config.yaml
n_layer: 10
d_model: 512
n_head: 8
n_kv_head: 8
head_dim: 64
d_mlp: 2048
vocab_size: 16384
activation: "tanh_gelu"
norm: "layernorm"
norm_place: "pre"
norm_eps: 1e-05
positions: "learned+rope"
rope_base: 10000.0
rope_fraction: 0.75
qk_norm: false
attn_scale: 0.125
bias: "all"
tie_embeddings: true
parallel_block: false
init: "normal"
init_std_qkv: 0.0179
init_std_o: 0.00401
init_std_up: 0.0179
init_std_down: 0.00401
init_out_by_depth: true
optimizer: "cautious_adamw"
lr: 0.000632
lr_mult_o: 0.735
beta1: 0.95
beta2: 0.95
lr_head: 0.00715
grad_clip: 0.5
warmup_steps: 356
schedule: "wsd"
decay_fraction: 0.911
decay_shape: "pow"
final_lr_fraction: 0.0
batch_tokens: 262144
seq_len: 1024
doc_mask: false
train_tokens: 1843000000
steps: 7031
dataset: "wikipedia_en"
MLP neurons of a small language model. Each row is named by its layer, matrix (up: input weights; down: output weights) and neuron, and shows model dimensions 186-313. Each number is 50 + 12 x the weight over its row's rms, rounded and kept within 0 to 99.
After each neuron's rows is what it responds to, as a language model described it from the Wikipedia text at the highest values.

L6.up611:75 46 55 46 35 55 42 52 37 22 53 58 47 73 57 49 34 48 47 37 30 66 60 66 44 33 35 41 57 50 47 43 55 52 84 44 53 80 49 60 50 64 36 44 36 57 57 52 56 67 43 60 39 61 54 45 48 48 36 61 69 56 53 57 32 65 44 47 57 56 36 37 33 41 34 40 61 47 21 59 38 58 71 38 47 62 50 15 55 48 62 50 63 36 58 29 57 42 39 37 63 42 44 63 61 50 35 71 35 66 66 54 55 67 42 75 47 45 50 59 58 48 67 49 69 64 35 52
L6.down611:49 41 67 39 44 45 84 60 53 67 25 49 40 65 46 60 35 54 65 46 59 51 40 46 19 60 56 20 72 25 49 36 54 74 55 39 61 53 52 56 40 44 46 65 47 33 34 59 64 43 63 56 45 63 27 57 52 62 49 50 54 58 39 55 44 62 40 61 36 59 78 57 56 30 75 60 59 30 31 64 52 29 52 69 64 46 41 55 49 50 61 51 33 59 60 50 39 61 46 40 54 52 35 50 62 48 42 62 76 48 70 52 50 33 54 62 41 63 42 54 47 44 55 29 46 48 71 46
Responds to: Predictable boilerplate continuations. Tokens inside formulaic Wikipedia phrasing, tables and headers where the next piece is predictable, e.g. "in the county", "As|ia", "1989–202|6", "for their national team".

L3.up668:33 23 59 58 52 62 87 57 31 62 72 54 49 67 59 59 44 38 40 60 50 45 57 53 61 60 51 55 62 50 39 51 29 63 82 44 66 67 33 69 67 56 37 39 35 58 51 44 62 53 49 47 60 47 67 49 64 45 30 60 42 48 45 45 43 45 67 49 43 27 49 69 59 53 37 33 57 49 37 65 60 38 41 42 68 51 43 34 40 48 57 35 39 43 58 51 61 37 45 37 38 44 41 58 44 74 54 46 59 43 34 61 39 55 53 48 67 47 43 52 44 48 57 44 66 33 50 31
L3.down668:62 49 59 59 40 44 53 48 30 48 62 34 45 51 31 39 57 59 65 78 27 70 63 64 56 52 50 48 44 58 59 48 43 44 66 48 37 40 45 68 51 67 38 66 46 73 73 43 42 60 62 30 62 47 44 37 49 37 32 43 45 56 52 47 51 44 62 26 68 15 31 65 60 50 28 33 48 66 32 38 40 50 50 37 47 73 54 42 61 63 40 35 35 48 51 53 44 45 44 57 47 59 70 42 45 51 50 37 30 39 56 42 39 37 70 37 61 58 43 60 71 39 67 25 64 49 41 49
Responds to: Year-prefix tokens. First three digits of a four-digit year, often after in, until, a month or a dash, e.g. in 193|2, (199|5), 1878–196|3; occasionally a mid-word piece of a foreign name (Madag|asc|ar, Niter|ó|i).

L3.up1119:38 56 60 65 44 55 59 54 72 59 61 30 42 57 44 75 40 38 46 45 58 49 57 62 37 64 68 69 36 48 28 54 43 46 61 54 72 52 58 47 49 28 75 56 57 54 41 46 50 50 34 58 52 59 48 37 56 49 55 32 78 44 47 49 43 40 47 68 42 40 52 46 64 49 64 53 63 43 61 77 64 50 47 34 48 66 31 32 46 76 39 44 67 54 50 61 39 68 68 71 35 44 40 31 59 59 45 56 39 40 68 50 51 59 66 63 53 64 53 52 58 52 55 51 44 54 52 48
L3.down1119:57 60 27 33 48 48 70 60 73 65 33 69 69 51 39 67 61 42 53 25 73 29 59 59 43 50 53 76 67 41 45 49 52 58 75 57 68 56 54 52 55 65 67 26 58 59 31 46 48 43 69 63 52 57 48 62 58 44 50 67 63 37 34 50 60 44 66 41 61 36 47 49 40 59 33 67 39 50 52 45 60 22 62 57 60 68 36 56 71 42 44 56 52 51 60 59 72 51 58 83 50 45 34 53 55 76 22 40 48 38 56 49 33 51 61 50 74 49 48 75 48 27 42 48 46 61 58 47
Responds to: Next-entry before a person name. Fires on row or list-start markers (pipes, dashes, country codes) and on "and" just before a person's name in results tables and lists, e.g. "| Green | Lisa", "- Paul", "Horner and Lester".

L7.up770:59 45 58 36 24 51 56 44 44 39 57 50 47 51 60 52 47 40 28 44 56 67 38 52 49 62 52 58 31 55 55 59 38 32 49 47 46 62 60 32 38 52 52 47 23 55 43 58 46 25 30 77 67 63 60 41 37 47 57 49 44 43 57 33 58 46 68 53 53 26 42 41 55 44 33 51 61 70 68 34 63 20 41 42 62 60 38 57 46 56 48 53 64 61 71 41 56 54 33 42 69 69 46 69 69 60 45 32 47 43 61 38 83 70 73 39 21 52 35 33 65 52 45 41 50 52 28 44
L7.down770:40 57 43 61 15 51 23 56 63 59 58 67 62 64 36 61 56 48 50 34 50 56 53 35 42 66 37 36 51 53 37 30 57 39 60 56 60 42 48 39 37 58 46 70 68 55 68 30 43 50 36 59 27 40 58 42 46 68 35 39 54 52 67 47 63 61 32 57 50 54 17 58 69 44 45 55 46 71 46 08 27 45 58 34 77 46 70 49 54 24 48 34 42 48 46 54 36 51 57 52 67 39 64 68 41 26 58 24 61 68 55 28 61 51 51 76 40 65 37 44 41 43 39 49 59 79 48 62
Responds to: Recurring subject names. Names or nouns for an entity already introduced, used again as a sentence or clause subject, often after "the", e.g. Mike, Roman, the Lions, the band.

L6.up1510:65 48 62 39 39 48 46 34 52 57 50 45 42 56 46 61 43 49 42 39 36 51 31 63 62 71 65 68 40 38 31 33 39 40 36 54 52 40 25 53 57 47 36 40 40 43 46 24 15 61 40 53 56 72 29 45 45 34 60 42 45 48 66 28 52 31 47 42 64 40 40 59 67 75 77 38 56 70 43 41 49 59 65 39 59 56 58 42 59 64 42 25 46 35 56 47 64 62 49 52 67 62 38 43 54 53 68 69 31 60 50 56 47 49 39 38 26 56 62 41 57 44 50 45 39 36 27 46
L6.down1510:31 41 47 56 44 45 31 36 64 38 55 43 79 50 48 28 51 58 70 55 91 55 41 26 66 47 45 54 68 62 52 55 41 56 70 30 57 70 63 51 55 61 53 35 48 49 66 67 34 53 67 43 31 31 58 47 62 71 54 75 53 73 63 52 56 60 60 37 68 46 66 29 57 25 37 38 51 44 38 58 48 53 44 58 65 38 61 37 56 19 45 50 61 48 32 47 54 30 63 47 52 33 56 42 60 59 37 34 37 57 40 36 61 43 63 54 36 54 44 41 64 58 58 51 55 31 37 53
Responds to: Mid-name word pieces. Inner pieces of multi-token proper names, often repeated from earlier in the text, e.g. D-rost-e, Taih-ap-e, Blaž-ić-i; weaker on table and date tokens.

L7.up1052:51 57 52 45 49 56 34 42 65 14 67 26 62 78 45 57 49 57 52 37 61 33 60 38 71 83 65 67 36 45 42 53 50 48 44 52 66 41 36 58 59 53 49 27 40 33 59 58 62 38 37 52 49 37 56 27 37 48 51 73 59 53 47 54 38 38 49 49 60 59 54 38 29 43 47 14 46 53 58 46 45 47 42 48 48 56 46 56 58 56 53 38 32 37 61 42 48 61 48 72 47 65 45 44 36 32 55 38 47 50 46 44 56 34 40 40 65 29 33 85 60 54 41 39 47 72 45 36
L7.down1052:39 64 66 54 30 58 50 42 54 57 71 63 53 45 26 44 61 46 44 52 65 32 59 70 29 49 16 55 59 49 57 38 62 24 24 40 21 69 52 50 63 55 38 40 62 51 58 52 52 30 72 34 44 10 56 37 46 56 55 51 46 55 43 40 27 33 57 51 57 34 54 66 39 43 47 67 44 52 52 53 35 66 56 59 53 48 63 56 54 48 58 52 58 51 42 48 51 28 44 66 49 47 46 47 27 41 53 39 55 54 63 61 21 40 64 39 45 65 54 51 53 56 62 59 35 39 43 29
Responds to: Mid-word fragments before suffixes. Word-initial or mid-word pieces of longer words that a suffix like -ent, -ive, -ly will complete, e.g. rel|uct|antly, conven|ient, pers|ist|ently, and often the word "an".

L7.up881:38 49 60 39 60 52 55 54 53 50 52 41 70 32 65 41 49 61 62 55 37 54 36 34 41 61 63 38 65 55 39 52 46 58 46 55 37 79 42 40 54 51 45 40 64 64 58 52 34 40 56 58 52 44 63 49 59 44 40 29 43 40 64 45 45 49 62 44 41 49 46 48 50 45 46 35 66 40 51 61 53 39 49 62 46 39 54 30 38 63 55 23 40 32 53 40 49 53 47 67 71 63 33 64 49 53 41 60 37 42 40 38 44 51 74 53 42 35 52 72 33 51 87 51 54 44 46 71
L7.down881:53 53 45 50 42 28 63 51 57 51 81 33 34 56 53 68 46 65 53 62 34 39 34 68 56 44 36 70 36 42 72 61 76 55 71 20 44 47 48 54 48 52 61 41 46 61 36 43 55 75 43 35 52 58 33 17 58 42 52 44 42 33 41 65 54 60 36 57 54 55 42 48 43 53 36 58 51 34 64 81 41 25 47 58 51 63 49 49 28 59 50 56 51 50 69 57 43 34 51 44 48 40 76 33 37 46 58 59 34 44 51 45 40 26 65 61 61 50 37 42 65 53 53 41 48 53 46 48
Responds to: Section heading markers. Closing == or === of wiki-style section headings such as ==2010 season== or == See also ==, plus scattered tokens: table cells, year ranges like 1959–60, word-initial fragments like g in grooves.

L3.up1955:62 49 38 71 50 65 73 40 39 57 46 58 48 57 46 60 51 49 69 59 50 46 36 54 52 49 57 38 48 45 37 41 50 35 56 16 69 55 58 54 43 46 67 47 46 49 31 47 46 51 53 56 55 68 55 39 69 34 70 57 32 53 57 51 48 52 44 32 56 57 34 48 53 57 56 47 60 42 46 49 37 49 48 56 34 49 57 59 53 38 46 67 59 49 61 37 69 49 80 49 38 54 42 56 59 35 59 35 64 48 18 47 50 45 56 56 56 26 40 69 46 69 48 36 56 51 70 45
L3.down1955:63 43 62 59 30 53 53 51 73 51 34 52 35 50 46 43 48 50 59 53 45 36 54 46 28 58 47 42 63 37 49 55 63 49 32 32 42 61 52 41 48 49 43 39 61 45 42 52 58 44 51 75 32 51 66 43 63 47 51 57 57 35 80 33 60 45 39 65 49 63 45 62 36 45 66 52 68 47 60 42 61 73 62 57 53 41 78 25 41 52 42 56 59 48 44 43 45 61 56 30 31 47 52 57 71 63 44 41 40 40 66 52 42 45 62 50 61 66 78 42 31 42 48 47 80 52 52 45
Responds to: Clause-introducing boundaries. Marks the end of an introductory or adverbial phrase before a main clause, mainly commas after time phrases ("In 1973,", "During these years,") and subordinators like while, though, whereas.

L3.up1607:40 47 39 56 40 61 48 42 68 54 56 53 34 54 50 43 58 52 48 38 39 58 57 52 50 56 54 68 56 48 64 49 55 49 87 29 43 57 55 37 42 56 11 43 41 37 59 53 46 60 50 60 51 49 26 43 54 37 35 57 64 63 54 62 34 56 38 72 30 49 19 55 50 53 58 40 60 42 54 47 43 73 48 38 45 29 38 63 24 21 34 49 31 57 59 28 53 61 52 82 60 45 54 48 37 45 45 47 48 48 47 29 17 55 43 41 42 44 36 41 47 44 50 47 35 64 47 45
L3.down1607:52 52 37 59 49 35 55 45 61 40 51 46 42 60 46 33 42 37 42 45 38 44 40 53 46 58 56 59 67 56 69 64 61 54 47 54 64 44 66 53 67 43 54 62 53 15 72 61 65 42 48 65 53 55 46 57 56 45 60 42 51 42 69 49 49 38 46 59 38 36 59 50 54 51 76 27 41 55 46 44 39 73 46 53 71 46 39 55 20 68 43 36 37 40 45 46 37 72 42 57 48 44 50 37 35 42 55 44 56 24 38 51 47 45 56 40 48 43 50 50 58 48 67 38 47 25 32 53
Responds to: Indefinite article "an". Mainly the article "an", often right after "as" or verbs ("seen as an act", "as an outsider"), plus forms of "take" and "An"/"an" pieces inside names.

L3.up246:36 42 43 57 35 57 74 51 68 47 68 55 55 41 51 58 49 41 49 61 42 64 42 54 50 65 52 64 33 53 56 56 48 50 49 52 38 39 54 62 44 62 32 56 45 51 41 26 65 36 46 65 67 58 65 56 41 33 39 57 53 42 58 47 61 38 43 56 49 40 62 35 58 10 28 67 68 63 63 69 41 50 46 44 59 50 52 30 31 61 36 51 48 50 53 65 70 58 41 66 37 58 64 67 73 46 48 30 41 54 53 39 51 44 45 52 32 60 38 59 76 72 48 60 46 55 35 39
L3.down246:55 50 39 30 48 62 47 53 45 21 40 68 65 51 26 45 67 31 54 38 39 64 40 53 67 35 45 40 58 52 47 64 61 52 44 30 27 31 40 53 64 63 24 43 26 49 49 30 55 54 43 67 52 30 55 50 46 51 42 38 47 52 61 76 63 60 60 53 61 58 36 40 44 50 71 65 40 43 52 31 34 49 54 50 45 33 51 64 68 55 41 58 50 44 53 47 65 70 37 61 49 51 51 57 44 55 54 55 53 40 44 57 42 40 20 60 51 48 25 65 48 54 53 42 50 48 37 56
Responds to: Generic category head nouns. Category head nouns ending a determiner phrase, just before the phrase names or describes the referent (a stage show, this position, an album); also relative that/which.

L3.up1935:37 44 53 68 52 54 45 62 55 58 49 58 64 61 38 52 26 49 42 63 48 42 42 64 68 42 41 37 49 39 63 52 33 48 65 25 71 57 33 53 59 65 50 52 60 59 57 28 59 42 34 44 59 53 65 32 44 58 44 47 57 58 51 49 49 29 27 64 35 25 57 58 29 38 41 56 48 41 47 40 38 17 34 54 51 64 51 09 40 40 52 45 47 53 56 30 69 37 51 35 57 68 38 48 44 36 58 54 59 60 44 52 40 45 51 58 61 45 65 49 52 48 51 46 56 71 39 43
L3.down1935:53 64 31 35 56 27 55 45 68 51 98 27 42 61 45 39 45 52 51 88 46 55 43 60 43 36 49 56 61 49 24 48 58 50 73 69 45 39 51 49 42 51 64 43 40 49 67 52 42 85 55 33 52 39 55 54 55 44 24 48 54 43 31 57 27 51 41 45 65 46 54 57 39 28 32 51 38 49 28 51 30 50 23 54 56 33 48 53 37 70 36 49 59 35 71 46 60 21 51 43 35 35 47 57 33 35 45 38 57 32 53 43 48 56 51 53 61 52 43 48 59 71 77 64 69 60 38 42
Responds to: Section heading closers. Closing == or === marks ending wiki section headings (e.g. ==Climate==, ==Roles==), plus rare word-piece tokens inside names.

L7.up69:64 43 60 51 46 73 44 32 35 40 80 49 47 48 60 68 49 32 49 63 46 82 36 41 56 24 79 60 50 41 46 41 48 63 54 53 57 73 63 59 43 65 30 22 30 60 31 22 39 52 48 55 30 18 58 26 61 12 59 64 48 51 55 49 68 38 45 50 31 51 39 67 58 62 27 58 51 48 77 41 65 37 47 45 48 63 52 60 68 49 47 53 35 53 45 52 67 51 51 51 39 63 35 39 74 67 66 41 51 41 48 50 44 38 39 66 49 76 33 51 40 54 59 64 47 41 42 55
L7.down69:58 39 32 53 30 59 49 51 57 55 53 41 47 56 60 64 65 39 24 60 33 39 45 54 52 60 48 71 59 52 59 39 35 73 19 47 45 69 59 45 73 57 56 47 53 54 36 42 70 35 53 36 54 53 43 43 33 59 62 41 58 40 61 47 53 68 29 30 63 59 39 31 53 46 42 48 37 63 62 29 35 49 52 51 35 42 69 55 45 64 34 47 43 53 37 42 33 51 50 55 44 43 39 63 56 47 40 39 52 67 34 64 35 55 49 43 39 46 65 50 61 66 52 35 55 51 81 50
Responds to: Noun-completing word pieces. The final piece or head word of a technical noun, often right before a plural s, as in Tw-ig, coeffic-ient, N-F bond, l-ung.

L6.up492:54 72 58 58 43 57 62 45 48 69 52 70 59 35 37 85 43 51 58 53 47 68 30 34 62 55 55 65 31 57 50 41 23 42 49 24 46 64 54 37 58 42 64 52 19 49 24 20 60 67 62 60 55 41 50 54 42 55 54 54 40 51 41 40 27 32 51 51 46 40 70 37 41 50 47 51 51 23 50 57 60 48 62 59 34 58 59 32 52 34 72 61 58 28 40 60 46 53 55 44 53 43 34 51 48 69 48 47 59 53 33 46 57 51 34 70 60 25 38 48 66 65 46 41 33 65 77 54
L6.down492:62 49 76 36 75 56 51 46 79 32 42 44 57 56 60 59 52 25 35 56 10 46 77 56 57 35 31 67 71 37 57 51 78 45 53 60 48 37 23 61 51 42 42 65 64 48 44 39 61 18 58 50 39 74 40 49 53 43 41 51 39 51 80 65 68 32 45 62 46 50 47 61 62 37 59 52 57 82 57 44 34 58 43 48 54 52 42 73 54 64 49 59 45 65 72 61 51 49 33 58 58 47 54 51 41 60 69 47 33 54 55 47 38 44 53 41 45 46 66 48 46 49 41 51 54 52 42 30
Responds to: Noun-completing word pieces. Final pieces that complete a noun, often a phrase's head before of/is/and, such as synd-rome, ax-le, subst-ances, death penalty.

L7.up1682:63 52 35 56 55 43 48 60 53 51 65 70 69 42 60 64 43 46 56 48 70 73 70 46 47 48 42 65 62 43 19 32 51 27 37 51 48 45 62 47 55 34 50 36 49 63 46 32 41 45 45 59 73 42 53 63 38 64 44 37 69 25 60 57 58 32 61 43 63 34 34 52 47 63 66 42 35 50 65 42 51 61 59 41 49 67 45 51 62 58 35 53 70 70 39 58 33 64 78 43 31 65 42 56 38 56 37 65 48 44 65 43 60 36 49 45 49 59 26 46 41 60 51 47 49 61 46 47
L7.down1682:32 45 29 47 30 65 41 52 61 48 45 61 59 36 68 61 55 38 53 37 99 42 57 67 48 25 55 35 72 48 34 52 34 44 53 41 56 68 41 46 35 22 78 48 32 60 52 59 56 33 48 73 45 40 56 36 43 69 46 42 49 40 46 37 51 31 49 60 36 42 53 39 68 49 59 36 49 68 70 60 35 43 35 42 50 70 48 44 41 39 70 40 51 33 50 55 68 55 66 56 47 46 52 62 62 57 53 53 45 31 47 48 75 65 43 48 62 45 71 44 48 68 49 54 50 45 49 46
Responds to: Slot before personal name. Tokens right before a person's name is expected: separators, possessives, role nouns, appositive commas, e.g. "Canada's", "Editor:", "| 14–9 |", "librettist,".